Weights of a small transformer language model: untied embeddings, attention and MLP in parallel.
MLP neurons of a small language model. Each row is named by its layer, matrix (up: input weights) and neuron, and shows model dimensions 160-223. Each number is 50 + 12 x the weight over its row's rms, rounded and kept within 0 to 99.
A block is one neuron, or neurons of one layer that tend to fire together. After each block is what it responds to, as a language model described it from the Wikipedia text at the highest values.

L2.up390:39 41 52 59 34 64 50 62 42 42 53 56 48 72 54 52 45 42 55 43 56 50 22 45 51 45 44 26 34 48 25 48 60 57 37 33 54 46 34 70 53 61 36 26 21 45 44 56 62 39 41 55 36 59 49 48 75 35 50 41 57 51 55 53
L2.up419:44 48 52 83 34 27 48 49 60 38 38 63 52 70 49 60 38 36 36 59 43 46 33 38 36 49 48 48 61 50 58 66 52 70 54 33 70 78 41 70 63 64 55 43 42 25 46 61 25 27 50 71 54 49 52 48 61 52 55 56 31 40 38 43
Description: Mid-word fragment tokens. Short subword pieces in the middle of a word split into several tokens, often names or foreign terms, e.g. Democ-r-ates, spac-ec-raft, Cvit-an-ović.

L2.up249:34 64 44 50 39 62 84 53 70 49 68 57 67 29 49 51 32 58 53 46 57 48 28 64 63 58 32 66 52 21 39 40 49 73 57 43 30 44 62 44 84 66 58 48 44 62 45 59 68 63 55 76 41 30 46 23 47 50 40 47 47 40 43 55
L2.up856:54 65 56 55 36 36 57 35 57 64 50 66 31 42 41 43 47 40 33 75 32 64 55 33 49 54 31 83 60 47 53 54 25 21 57 58 53 45 51 58 51 32 70 56 49 38 45 62 53 63 54 62 66 64 33 39 49 60 41 57 43 54 46 50
Description: Infinitive marker "to". The word "to" introducing an infinitive verb after verbs or nouns like refused, attempt, how, failed, chose; occasionally "from", "of", "will".

L4.up679:30 40 57 49 62 45 60 50 62 52 52 48 49 57 49 41 62 68 61 47 53 34 43 46 61 58 50 48 65 67 72 53 44 48 40 60 43 55 59 67 75 44 41 54 59 75 50 29 44 57 74 54 38 49 46 26 60 36 45 52 30 58 47 45
L4.up823:43 51 45 43 52 48 42 52 53 55 65 24 61 44 54 53 73 49 53 58 64 00 50 70 42 40 47 65 68 47 48 68 42 45 74 55 56 69 79 73 55 69 44 59 63 41 56 41 67 44 56 75 48 30 42 63 60 44 56 29 71 60 53 53
L4.up908:48 55 48 67 67 60 51 50 42 58 77 37 75 48 34 45 56 42 44 56 48 38 40 34 58 60 41 43 53 57 70 58 62 48 62 47 42 33 37 68 63 31 30 42 40 60 57 38 57 57 43 22 49 35 52 35 65 36 72 55 83 45 51 63
L4.up918:47 46 42 50 48 56 72 70 55 72 55 26 55 53 46 50 71 48 55 57 42 31 41 64 56 58 48 55 63 70 38 48 19 59 33 61 36 72 21 58 49 44 38 51 46 62 43 51 53 53 44 32 34 34 59 58 46 44 63 56 43 51 67 60
Description: Verb right after subject. Verbs or verb fragments right after a subject or auxiliary, often mid-word, as in it's, it was, did not accept, retri-eve.

L5.up72:62 66 68 43 50 43 26 57 42 63 41 39 52 61 57 55 55 44 53 42 55 53 61 62 53 57 59 62 43 46 58 46 61 37 42 24 34 42 38 42 52 44 50 41 47 57 43 38 47 55 66 43 63 40 36 59 66 42 20 61 69 45 48 42
L5.up196:47 64 31 56 49 27 62 65 35 62 39 34 59 39 72 57 39 32 58 47 32 48 65 56 51 48 46 50 58 50 63 55 61 57 50 37 53 43 51 62 68 42 64 60 49 62 57 35 46 66 55 54 40 58 43 22 53 36 63 57 59 64 43 63
L5.up290:50 65 62 60 51 41 29 50 29 61 39 41 46 57 33 36 26 75 53 34 18 57 47 55 52 50 47 52 48 52 52 48 76 56 57 42 55 41 46 45 31 49 65 67 59 68 31 35 52 65 55 23 50 53 46 31 44 72 39 65 38 52 36 62
L5.up374:57 75 62 56 40 18 66 45 34 56 54 42 50 52 47 31 45 56 63 17 55 48 51 63 36 39 65 49 42 41 46 69 37 60 67 76 50 60 51 48 38 53 55 39 59 55 42 35 62 62 42 58 54 48 41 38 26 29 53 37 67 48 56 53
L5.up398:68 70 68 57 52 44 44 51 43 55 70 56 50 52 46 40 61 59 39 40 51 62 56 45 51 56 53 50 65 33 50 50 43 57 57 50 55 63 33 49 31 44 51 41 49 51 35 36 49 52 65 42 60 71 29 49 52 36 53 35 55 51 72 31
L5.up526:30 68 67 39 49 43 64 58 47 52 37 45 49 56 66 63 70 61 65 39 54 52 39 43 36 50 66 52 64 63 52 48 44 52 50 63 71 53 48 64 39 72 68 33 56 56 44 51 54 68 38 50 63 55 56 48 48 57 50 33 34 44 35 52
L5.up918:31 50 61 54 36 35 38 52 53 53 24 53 55 66 35 37 53 54 59 43 35 59 55 53 60 21 54 63 46 37 52 72 30 53 59 37 54 48 53 44 61 46 57 54 51 47 45 43 36 68 76 58 37 47 35 41 51 66 40 44 60 40 52 41
L5.up931:69 67 82 52 41 48 50 37 53 41 37 23 58 65 62 35 54 63 50 59 47 51 61 67 57 53 54 72 47 51 42 69 65 50 72 52 41 60 51 63 42 60 80 54 52 59 49 43 37 56 61 59 69 67 43 40 50 53 49 27 52 42 61 65
Description: Inside multiword titles. Tokens in the middle of multiword titles and proper names, such as song, film, book, and company names in lists and tables, e.g. "Thief Of Delhi", "Whatever It Takes", "Asahi Optical Co".

L4.up420:32 47 60 50 35 49 61 66 57 48 58 65 62 49 57 58 55 50 52 66 60 49 38 35 59 47 58 53 60 48 56 38 50 47 63 36 63 39 42 39 63 51 33 45 66 78 20 52 20 44 63 44 39 36 60 51 46 73 67 51 78 37 72 70
L4.up449:50 47 46 56 54 37 46 60 37 46 45 51 48 19 68 71 43 47 51 49 67 46 34 52 59 42 63 59 46 59 43 46 42 55 50 51 47 33 35 29 49 53 44 65 52 56 51 35 38 49 33 48 59 26 56 50 52 25 57 49 67 60 46 54
L4.up531:42 41 50 56 29 53 45 30 58 44 36 57 67 59 48 65 63 29 40 37 50 38 45 59 36 48 67 47 40 57 50 49 35 48 45 71 43 34 43 60 59 39 72 25 77 72 45 34 42 45 56 24 48 40 54 52 66 53 42 42 48 66 45 53
L4.up630:57 66 40 50 58 19 26 47 39 34 44 56 72 59 63 49 34 66 52 48 42 50 55 38 28 60 63 27 59 44 49 38 49 31 50 48 49 40 71 36 27 33 54 47 69 53 57 67 49 41 46 54 51 55 57 67 45 84 41 72 55 67 49 34
Description: Mid-word name fragments. Word pieces right after a capital initial inside proper names, often foreign (P-é-rez, P-av-lović), plus the "19" of years.

L2.up676:61 53 52 58 51 63 44 61 47 49 51 38 49 42 48 53 45 53 39 54 30 25 35 47 49 61 76 38 59 52 59 39 65 18 41 58 37 34 36 31 52 49 45 24 52 46 53 41 47 52 36 45 47 51 35 40 43 56 32 48 33 35 45 39
L2.up709:48 60 58 57 58 69 51 46 36 35 48 54 66 37 33 59 59 65 48 44 59 51 61 31 53 33 72 39 67 41 64 57 54 19 32 33 58 52 62 68 53 54 44 74 50 41 52 33 53 51 50 48 41 39 51 67 26 66 42 54 65 53 47 54
Description: At/of prepositions. Mainly "at" and "of", especially sentence-initial "At"/"After" in biographies; also "At" inside names like Athens and mid-word fragments in names.

L5.up63:55 54 43 64 34 41 41 45 73 52 35 46 78 47 52 51 38 51 62 87 51 13 33 36 40 47 25 51 59 46 35 56 66 67 41 55 76 45 80 48 59 61 54 47 61 41 46 53 33 43 48 50 62 79 61 48 68 40 46 67 43 55 53 49
L5.up250:35 51 50 56 43 43 46 64 49 82 53 34 57 41 38 65 77 48 57 68 55 54 42 55 41 73 58 44 50 51 54 52 30 55 53 48 67 70 57 58 66 69 47 55 62 61 41 50 40 65 69 64 56 52 47 51 46 62 39 41 14 36 49 61
L5.up254:47 47 42 49 32 42 25 41 46 63 48 68 54 40 59 43 63 40 54 56 48 63 71 44 37 51 31 45 60 56 54 55 22 60 48 60 51 57 26 40 61 40 43 79 46 54 34 53 59 51 32 44 36 56 31 63 43 34 33 47 50 30 54 52
L5.up431:53 54 35 51 57 56 38 51 54 30 48 33 34 54 52 59 40 39 26 77 38 30 36 45 42 43 47 35 57 57 61 50 55 50 50 52 61 37 43 35 49 54 33 44 54 68 26 59 47 43 39 56 43 64 45 50 34 46 56 41 46 32 76 79
L5.up484:35 36 66 68 30 47 51 53 52 46 41 37 65 51 37 81 35 46 52 49 66 56 51 56 48 55 59 66 53 49 36 36 57 48 51 41 36 50 68 51 64 76 57 67 52 62 57 28 48 54 28 62 74 44 57 63 46 54 29 78 57 56 58 60
L5.up574:51 58 53 68 44 53 54 54 51 42 42 48 42 50 49 50 40 73 59 59 39 49 60 62 58 39 54 43 45 58 36 54 50 54 57 49 50 53 58 48 48 34 38 75 60 66 52 50 54 52 45 44 58 38 35 65 41 63 51 68 63 48 52 53
L5.up602:36 45 49 66 39 49 19 39 63 51 38 52 38 29 53 72 65 57 56 37 54 52 50 77 21 75 60 56 51 50 64 51 55 38 66 28 48 52 58 44 64 45 33 65 31 61 42 48 55 64 18 31 70 31 39 51 41 71 63 58 68 37 40 51
L5.up980:32 48 34 50 35 48 51 56 75 37 67 54 48 57 39 71 31 83 65 45 27 49 52 44 51 55 50 32 56 51 34 65 60 67 53 58 51 59 51 46 71 49 50 36 66 56 44 40 51 57 43 45 40 58 41 71 31 43 35 13 31 49 49 57
Description: Score dash and word-fragments. Mainly the en dash between numbers in match scores and tennis sets (2–1 win, 3–6), plus scattered mid-word pieces like Cinc|innati, th|res|hold.

L4.up310:59 36 53 37 52 52 42 41 30 48 57 38 30 39 55 35 45 55 41 60 68 58 74 58 57 40 56 52 48 46 48 52 30 53 34 52 38 48 52 37 45 47 42 49 42 29 51 39 32 43 41 51 47 36 58 33 36 51 58 63 26 33 24 72
L4.up396:48 57 47 63 53 60 52 33 28 42 41 34 49 56 45 67 60 42 53 19 43 35 26 53 70 43 45 47 55 45 40 44 45 50 57 40 42 56 68 43 39 42 40 46 43 47 52 48 51 69 43 40 41 67 51 50 50 60 69 82 82 61 42 61
L4.up539:38 39 48 70 39 73 42 57 41 63 42 36 70 32 45 40 50 62 49 27 24 48 59 54 33 51 64 67 43 43 66 56 62 47 57 61 39 56 53 53 25 62 60 61 47 39 59 77 36 63 34 38 34 49 41 41 50 52 38 72 65 34 50 52
L4.up781:33 47 44 61 55 58 54 26 68 47 51 40 46 42 33 41 50 61 34 41 48 50 56 49 47 86 40 59 49 51 55 55 48 50 50 35 49 54 45 61 41 61 59 48 39 36 52 42 38 48 68 52 48 52 21 70 45 44 59 34 65 26 46 63
Description: Of after nouns. Mostly the word of following a head noun such as story, loss, one, result, murder or history; sometimes infobox punctuation like = or :.

L5.up74:57 26 59 64 35 40 66 44 41 39 39 44 65 43 49 48 54 48 50 49 56 53 43 46 41 69 61 36 45 46 48 31 35 37 65 62 58 59 44 64 54 39 35 34 68 29 54 43 43 74 55 49 36 50 57 56 47 59 47 36 56 47 70 55
L5.up135:54 39 53 55 46 53 16 40 50 52 48 61 32 47 39 57 65 46 38 37 75 61 52 48 70 79 81 33 56 63 78 69 50 51 41 61 61 53 40 61 47 68 64 51 62 53 53 53 40 67 56 42 43 42 45 58 57 51 34 55 46 49 56 64
L5.up396:62 49 55 23 43 43 41 45 59 56 51 58 20 60 64 62 61 28 63 34 32 62 77 61 40 53 34 35 61 42 34 31 50 56 17 60 49 31 52 39 64 44 68 46 45 39 72 53 72 58 51 43 53 48 34 18 37 43 49 54 31 40 55 51
L5.up413:37 35 51 58 21 42 60 39 45 31 39 52 64 61 43 58 46 39 41 49 39 55 77 53 52 58 61 47 53 47 56 54 37 39 30 44 49 42 57 47 64 48 55 69 47 39 60 55 56 42 57 39 49 78 50 59 54 46 39 65 45 29 66 65
L5.up464:62 41 35 53 36 42 51 27 63 46 49 75 40 50 51 49 36 36 33 51 57 20 51 58 35 62 52 24 50 52 56 55 58 65 33 73 56 38 34 62 57 55 58 49 49 45 40 48 59 65 49 37 47 54 40 67 56 62 52 46 66 65 45 57
L5.up538:43 39 40 61 44 50 59 54 35 43 46 34 38 26 45 60 48 42 65 49 58 76 45 54 26 69 71 37 57 33 34 57 42 54 50 58 54 36 53 54 30 35 29 35 45 54 40 54 39 53 43 28 55 12 46 56 59 46 49 51 62 51 51 43
L5.up718:52 53 32 74 53 53 50 35 44 61 44 77 28 59 57 51 56 51 40 54 44 41 48 51 37 67 21 56 58 48 39 54 78 35 48 30 57 52 52 29 40 51 45 49 32 48 51 40 39 47 37 36 53 62 55 53 65 50 75 57 70 36 38 54
L5.up811:49 50 48 45 38 58 42 50 44 20 35 43 44 60 52 55 52 32 60 28 28 32 59 58 68 46 37 56 47 41 39 51 66 54 46 50 45 62 64 44 48 54 59 53 57 57 51 56 58 67 57 35 38 47 33 39 52 68 41 58 47 45 48 41
Description: Mid-acronym letters. Second or later capital letters inside acronyms and abbreviations for parties, organizations and countries (TMC, PLDM, ASME, CIA, FIJ), plus some inner pieces of foreign names.

L2.up73:46 56 64 37 56 41 76 65 56 58 39 49 52 38 47 52 52 49 58 69 55 60 50 44 58 37 77 38 65 31 41 38 38 43 50 52 27 35 73 36 55 57 54 58 45 39 58 30 60 68 45 39 64 52 62 49 35 65 66 59 33 58 67 38
L2.up367:48 71 45 57 61 35 58 52 44 86 52 62 51 73 35 29 79 43 44 81 53 20 43 31 32 48 57 66 38 42 42 46 55 40 38 59 47 48 46 67 61 64 46 25 41 50 48 53 53 56 66 46 75 68 46 37 66 47 46 59 30 49 58 52
Description: Decimal digits in tables. Digits after a decimal point, mostly percentages in Wikipedia tables such as election results (47.1, 73.0), plus some other table cells and word-piece fragments.

L5.up132:32 42 45 72 40 75 64 50 48 61 47 41 34 58 44 52 57 28 40 46 43 50 35 61 63 52 47 55 49 43 64 36 42 39 36 51 64 38 65 58 51 45 45 59 24 61 51 75 53 60 47 58 43 34 64 77 50 48 38 59 50 51 48 18
L5.up271:44 34 73 66 42 62 68 66 38 34 68 46 46 41 46 35 26 44 46 40 38 60 30 45 42 68 48 59 39 55 36 44 44 37 45 60 37 40 36 68 57 33 65 49 52 58 46 59 69 51 60 54 43 37 36 71 33 34 57 40 49 56 40 48
L5.up372:55 41 43 69 62 66 35 54 62 42 51 50 69 42 39 30 63 51 35 41 52 50 31 59 65 53 49 41 72 27 55 53 69 57 50 59 61 39 26 46 48 39 49 43 52 77 40 54 48 36 28 43 43 51 46 56 57 45 64 60 43 45 54 49
L5.up559:59 60 58 62 50 59 33 51 35 17 49 59 50 46 38 38 40 52 45 63 54 37 40 66 55 62 39 58 87 46 58 28 66 24 46 63 74 51 56 45 55 48 69 66 60 36 48 45 77 48 35 60 47 34 58 65 70 48 42 26 45 49 56 30
L5.up635:24 49 47 49 45 55 51 57 60 58 68 32 64 41 52 38 60 72 59 60 93 42 45 59 35 68 31 57 31 34 53 32 66 48 59 47 53 47 66 53 43 57 60 63 65 55 42 69 65 71 59 63 49 65 57 42 73 51 54 36 58 31 67 67
L5.up778:42 42 57 72 34 71 49 60 47 50 36 73 44 52 32 35 52 43 54 30 55 55 36 40 48 72 57 46 52 52 54 45 52 25 54 64 47 37 30 72 60 46 49 48 44 67 63 64 61 57 62 74 44 39 32 77 61 46 35 31 50 65 31 37
L5.up800:41 51 37 53 48 54 78 54 53 53 77 54 59 58 63 31 53 37 47 68 44 36 60 50 62 57 32 43 71 47 48 55 44 55 57 34 36 58 45 45 39 48 38 36 47 51 38 33 63 69 55 60 49 40 48 53 25 45 64 53 71 51 51 58
L5.up945:39 33 35 46 34 57 69 54 55 26 42 59 52 47 58 36 69 22 35 55 65 51 57 66 36 65 55 40 43 65 40 43 48 58 38 76 41 56 32 21 49 70 49 54 57 66 42 64 61 63 75 61 34 47 38 54 77 55 42 35 45 40 64 51
Description: Pre-verb infinitive/modal slot. Tokens just before a bare verb: infinitive "to" after verbs like wanted, decided, asked, and modals or negations (could not, can't, might).

L2.up544:48 56 48 61 47 29 34 71 54 50 61 57 61 42 43 51 39 42 48 77 48 61 50 40 50 37 61 65 60 50 60 67 63 61 65 63 58 27 55 66 54 63 63 33 40 72 35 43 65 68 30 60 50 71 48 37 75 62 46 45 40 47 53 68
L2.up789:35 58 57 57 50 67 83 44 61 64 70 62 60 45 64 56 46 54 33 57 50 51 30 62 48 27 46 59 29 54 54 38 56 25 61 68 44 59 29 54 56 57 76 61 62 48 43 60 57 40 59 79 43 39 28 68 60 53 32 41 39 51 49 54
Description: Start of quoted text. Tokens at or just after an opening quote or parenthesis, mostly "I"/"'ll" in song titles and quotations, plus split word-start pieces (G|reat, p|unch).

L4.up248:60 56 55 56 53 39 76 47 47 49 56 50 48 47 69 39 69 50 62 54 52 48 48 45 52 61 70 63 17 37 81 46 36 64 42 28 58 44 53 56 51 57 40 59 37 25 54 65 49 73 66 31 44 47 38 65 68 49 40 63 43 31 37 62
L4.up511:55 45 43 41 65 41 61 50 52 42 71 55 58 64 62 90 71 48 55 47 35 53 60 68 42 44 59 75 31 66 49 61 46 56 48 51 53 31 51 49 60 53 52 60 72 39 51 52 54 66 75 63 48 39 43 51 63 58 59 50 36 48 41 35
L4.up556:54 53 55 68 60 69 47 19 50 39 33 60 53 58 58 75 64 45 34 66 36 53 65 59 62 62 38 62 63 44 44 44 40 32 71 58 55 57 43 50 61 63 31 70 73 16 76 40 34 58 53 41 55 42 71 59 46 40 88 72 59 52 61 58
L4.up940:43 49 44 57 44 26 60 54 55 58 63 44 58 69 67 66 45 54 47 59 44 51 45 60 41 39 66 42 49 57 65 80 44 57 34 55 41 36 58 24 56 52 46 50 31 34 36 47 66 48 35 44 54 54 42 52 52 54 45 39 48 31 53 70
Description: Final digits of numbers. The last digit of a decimal or multi-digit number in tables and statistics, such as 22.'9'%, 7,80'6' |, 6–'3'; it also fires weakly on mid-word fragments like Bios'c'iences or p'and'emic.

L4.up263:42 47 56 50 24 57 31 42 42 33 47 46 30 39 64 41 42 46 62 58 70 67 44 54 52 56 51 54 69 44 34 35 43 48 53 61 44 49 51 47 74 44 57 46 50 68 57 39 64 52 43 58 50 43 39 65 33 57 63 66 65 53 45 29
L4.up401:43 54 48 64 29 63 47 66 35 41 62 53 59 30 53 63 48 41 44 74 68 61 44 61 57 74 51 51 74 50 48 37 17 49 48 45 54 48 56 48 48 48 45 49 49 54 52 63 52 59 49 39 52 42 51 52 65 47 64 40 62 41 60 40
L4.up914:39 41 42 60 11 69 69 37 76 55 53 49 41 44 53 50 29 61 43 60 43 33 41 31 58 46 46 57 48 40 42 50 42 38 39 60 48 33 41 38 58 36 68 43 64 66 56 45 57 27 55 39 54 30 31 60 57 53 61 45 40 39 66 37
L4.up922:28 46 43 45 26 44 41 62 53 43 68 64 62 52 42 58 43 49 43 34 71 60 29 50 43 52 50 68 23 47 63 36 43 38 25 54 53 40 51 45 60 59 29 69 44 89 54 72 64 56 51 41 63 31 47 59 42 39 53 43 51 41 38 58
Description: Pre-verb auxiliaries and infinitive to. Function words that come right before a main verb: infinitive to after decided/chose/asked, not after did/could, and modals would/could.

L5.up184:45 40 53 41 30 47 63 53 52 36 37 67 21 77 78 58 65 54 74 46 50 65 59 56 40 57 53 45 46 28 58 68 36 42 48 45 42 37 42 52 55 23 54 64 59 52 51 54 59 52 27 55 43 38 56 64 42 56 49 62 54 37 47 40
L5.up219:38 53 62 30 38 54 75 50 35 49 23 45 55 19 61 41 43 61 38 30 40 35 47 54 46 47 48 45 61 64 60 47 76 54 66 54 51 44 55 44 55 59 50 66 62 45 54 43 60 51 52 57 37 24 38 48 46 43 49 40 34 63 64 67
L5.up564:40 45 55 63 48 70 47 52 55 73 44 40 50 51 55 44 45 45 60 33 41 53 53 58 37 37 63 49 54 59 51 65 39 55 38 50 44 34 60 40 79 61 36 42 52 49 54 48 33 58 43 64 55 43 35 48 35 64 62 59 56 50 34 38
L5.up657:52 59 67 68 55 65 43 57 63 51 50 61 43 56 46 86 65 54 31 50 57 60 57 54 42 49 54 62 39 41 58 59 52 68 42 57 24 46 40 46 36 44 45 41 68 41 56 28 63 44 47 65 63 49 31 50 44 64 35 45 47 56 55 63
L5.up729:40 30 43 54 24 63 26 60 75 62 43 70 55 49 46 54 50 46 21 47 35 71 62 46 51 33 50 41 73 43 40 54 43 45 51 60 52 42 51 64 45 71 66 43 54 35 37 53 51 49 56 59 46 43 64 54 54 26 55 64 61 57 35 57
L5.up754:55 56 66 62 66 80 47 51 49 49 29 33 57 58 62 45 54 51 46 54 33 39 31 44 55 47 53 48 64 51 56 45 52 58 52 52 42 43 37 46 53 37 32 49 60 52 36 39 79 37 31 68 22 44 42 53 53 63 72 86 66 51 70 59
L5.up795:47 40 45 71 36 53 49 66 53 60 39 49 62 56 62 34 92 50 46 35 64 47 48 53 57 57 59 40 66 55 56 43 42 46 20 34 45 51 48 47 37 61 54 54 35 31 58 66 52 31 56 46 49 55 41 72 51 37 58 37 42 43 46 82
L5.up810:58 63 50 59 38 64 48 54 48 32 64 43 29 33 31 48 35 44 44 44 43 70 57 59 55 45 47 42 52 50 46 33 39 39 24 62 48 44 39 31 44 62 53 48 66 52 52 44 46 40 25 48 52 39 38 53 47 50 47 54 48 27 63 59
Description: Partitive "of" after quantifiers. Mostly "of" after number, quantity or ordinal words in partitive phrases (two of, each of, most of, first of); also prepositions like among, during, in.

L5.up104:32 62 45 50 43 48 47 67 31 50 47 65 63 50 59 50 62 57 37 55 75 35 66 68 40 49 66 57 43 48 44 41 62 51 61 61 52 46 52 62 72 50 38 46 27 68 59 63 42 40 71 55 30 39 44 47 35 40 65 49 32 46 46 43
L5.up108:60 58 68 62 67 36 70 48 49 51 45 45 53 58 58 73 57 42 49 74 25 53 72 60 54 58 51 38 48 40 61 62 42 32 36 43 32 40 53 34 58 53 52 50 53 30 76 39 53 67 48 58 58 47 54 46 31 48 54 44 46 78 61 37
L5.up180:45 51 56 53 54 56 58 52 49 62 32 40 22 53 51 69 50 54 38 43 51 56 69 47 47 65 41 66 52 24 39 38 58 38 45 34 53 59 50 64 43 41 55 47 31 34 51 53 59 43 39 55 33 34 39 24 52 41 42 48 31 65 46 30
L5.up263:39 36 53 41 49 56 46 56 55 76 38 56 53 65 66 39 49 56 41 32 46 47 69 28 34 32 53 46 43 70 58 57 53 56 53 26 48 41 35 43 60 48 34 44 43 43 53 54 43 34 65 71 40 34 67 46 50 50 47 37 49 46 48 67
L5.up381:45 51 56 62 31 46 38 37 54 50 10 75 36 59 67 50 45 62 29 70 43 46 48 54 51 56 78 52 63 37 50 43 63 45 48 30 48 30 44 70 59 81 47 24 41 55 52 56 31 63 59 53 40 27 39 68 43 41 41 40 37 53 58 57
L5.up530:48 41 61 64 37 56 62 37 42 58 70 44 63 35 50 44 65 51 58 68 34 34 55 51 53 54 54 49 45 59 37 36 55 50 35 59 52 57 54 67 41 42 46 58 53 37 47 66 50 53 67 30 48 25 71 63 65 43 43 37 42 45 53 38
L5.up704:51 68 64 68 25 43 51 55 52 48 67 38 37 65 62 51 55 63 67 53 57 49 61 58 24 27 38 65 57 46 52 57 61 62 39 36 71 34 41 63 39 75 53 40 34 50 71 36 52 31 53 62 53 34 39 43 45 42 67 74 55 58 36 49
L5.up781:59 35 38 61 55 46 47 39 52 50 35 66 44 61 66 63 40 53 49 54 45 39 62 50 73 53 61 59 61 61 52 39 53 58 36 55 50 29 45 71 75 50 23 35 27 68 53 40 53 39 45 42 60 56 33 52 66 41 49 37 49 37 39 45
Description: Final digit of numbers. Last digit token of multi-digit numbers, especially comma-grouped vote counts, populations and stats in tables, as in 177,78-3 or 38.-9.

L5.up2:38 52 57 54 44 50 62 52 45 78 72 41 39 62 57 54 41 52 56 49 61 31 58 47 65 50 64 52 60 37 47 60 48 43 58 61 57 53 64 47 49 55 46 31 36 50 45 62 43 45 70 62 43 68 62 38 65 41 56 52 42 36 48 31
L5.up105:66 53 56 47 71 45 45 38 33 32 38 58 46 30 36 48 20 37 50 60 71 64 54 51 53 62 27 58 48 38 82 22 51 50 40 59 52 39 74 57 48 46 42 53 33 30 46 24 48 46 56 41 65 35 44 55 52 47 45 64 49 59 71 44
L5.up106:53 43 60 52 55 72 64 39 58 42 46 48 42 67 41 37 58 32 51 65 31 64 71 45 51 55 43 38 72 48 52 48 50 44 59 29 42 38 71 48 47 49 59 41 47 31 30 33 52 38 62 58 35 26 54 42 56 53 68 41 43 58 40 32
L5.up261:50 59 50 50 30 69 51 46 62 46 74 55 56 43 48 40 73 47 46 43 51 46 13 40 45 45 42 42 47 57 63 47 34 38 55 48 47 70 48 48 65 46 35 67 73 55 53 50 43 43 32 56 28 47 52 56 46 46 49 51 59 62 56 48
L5.up301:45 49 37 56 75 23 62 56 45 30 08 54 46 61 64 33 49 35 44 64 45 40 52 44 37 47 64 79 62 30 58 30 61 63 69 41 40 57 68 26 42 39 40 49 62 60 43 51 73 46 55 64 46 64 57 33 54 49 35 51 56 43 60 41
L5.up553:55 35 36 69 37 45 36 87 53 47 36 45 48 56 73 52 41 49 42 46 46 45 44 62 51 65 46 48 60 57 39 39 50 58 51 64 52 63 73 51 47 69 51 63 50 52 57 52 60 66 62 44 28 35 75 72 52 46 59 48 53 82 71 36
L5.up666:48 51 36 62 45 59 36 60 52 54 44 47 50 56 45 45 49 68 56 74 67 51 58 34 44 47 58 63 50 51 52 73 27 62 63 73 34 44 42 47 35 61 54 59 47 27 42 60 39 43 37 26 68 44 47 43 49 57 38 57 48 53 70 48
L5.up725:52 47 49 39 56 63 64 34 50 50 42 58 38 53 61 56 41 55 54 27 36 52 71 47 30 52 47 64 34 56 61 57 33 55 44 53 49 55 50 62 56 59 81 60 46 67 24 35 56 65 37 71 46 33 51 48 46 47 51 62 51 50 55 49
Description: Forms of "be" after subjects. Forms of be (is, was, were, are, been) right after a full noun-phrase subject, e.g. "The road is", "His father was", "The bust was".

L2.up538:48 34 51 64 51 58 32 58 69 32 37 61 55 50 33 59 37 40 56 48 59 36 65 61 46 41 72 54 55 67 50 61 68 65 74 35 52 44 55 65 57 61 70 46 63 54 54 43 65 53 57 38 43 35 33 60 40 45 69 50 48 31 49 59
L2.up822:68 25 48 43 51 39 19 43 23 45 37 31 40 48 43 59 40 51 33 32 65 40 64 28 46 61 33 40 47 57 57 55 37 44 50 36 60 44 39 14 68 68 62 48 43 39 41 62 46 73 63 49 42 56 48 55 63 39 64 33 49 49 61 44
Description: Acronym non-initial capitals. Second or later capital letters inside uppercase acronyms and codes, such as NATO, MeMZ, NHS, JPN, HDMI, CZE, and OSB.

L2.up478:48 45 62 70 66 49 39 67 62 47 57 54 60 49 62 54 40 56 51 52 52 52 45 54 52 39 50 22 73 57 49 68 63 51 46 49 62 55 53 67 81 49 57 65 73 41 67 42 56 74 65 70 46 60 32 73 46 85 46 50 54 33 55 46
L2.up763:48 46 52 53 53 47 42 42 54 48 43 50 65 38 51 63 44 53 32 38 29 37 39 50 37 54 58 46 54 58 49 57 55 49 59 47 49 55 50 61 50 43 44 22 68 40 42 29 47 60 47 30 68 48 53 56 47 54 43 41 70 28 52 60
Description: Score-dash and mid-word pieces. Mainly the en dash between digits in sports scores and results tables (3–2, 3–1, 3–0); more weakly, list-item hyphens and mid-word pieces such as ed, ate, acing.

L4.up4:50 57 58 31 27 64 51 46 41 41 34 30 54 74 49 38 44 60 61 46 54 54 31 62 37 43 44 54 40 59 55 59 58 63 36 73 41 44 43 36 40 66 80 61 51 63 43 43 35 47 61 50 49 52 46 50 71 40 48 48 48 42 44 53
L4.up29:57 44 64 27 39 59 50 56 40 55 33 32 53 48 71 59 52 54 44 55 41 33 69 57 34 73 65 47 57 47 43 47 42 44 55 45 45 43 57 53 54 46 58 40 46 40 46 52 50 57 44 56 46 50 56 38 56 24 42 50 70 52 61 58
L4.up492:49 69 67 45 55 66 27 44 63 38 33 53 61 54 44 24 30 58 57 52 41 45 60 66 44 88 62 69 54 47 47 71 51 46 72 61 12 40 57 61 49 56 54 68 62 42 50 41 37 55 62 59 53 61 33 47 63 44 31 54 51 43 42 51
L4.up796:43 48 41 68 39 34 62 48 44 49 36 26 46 33 54 31 62 48 46 63 20 37 50 73 51 53 66 44 44 41 49 58 55 43 67 51 27 56 27 44 66 63 46 42 59 38 41 42 57 68 55 50 40 40 29 61 52 42 49 44 51 33 45 74
Description: Inside titles and names. Word pieces and function words in the middle of song, book, work or organization titles in lists and tables, such as Need to Say, Children of Húrin, Get Down.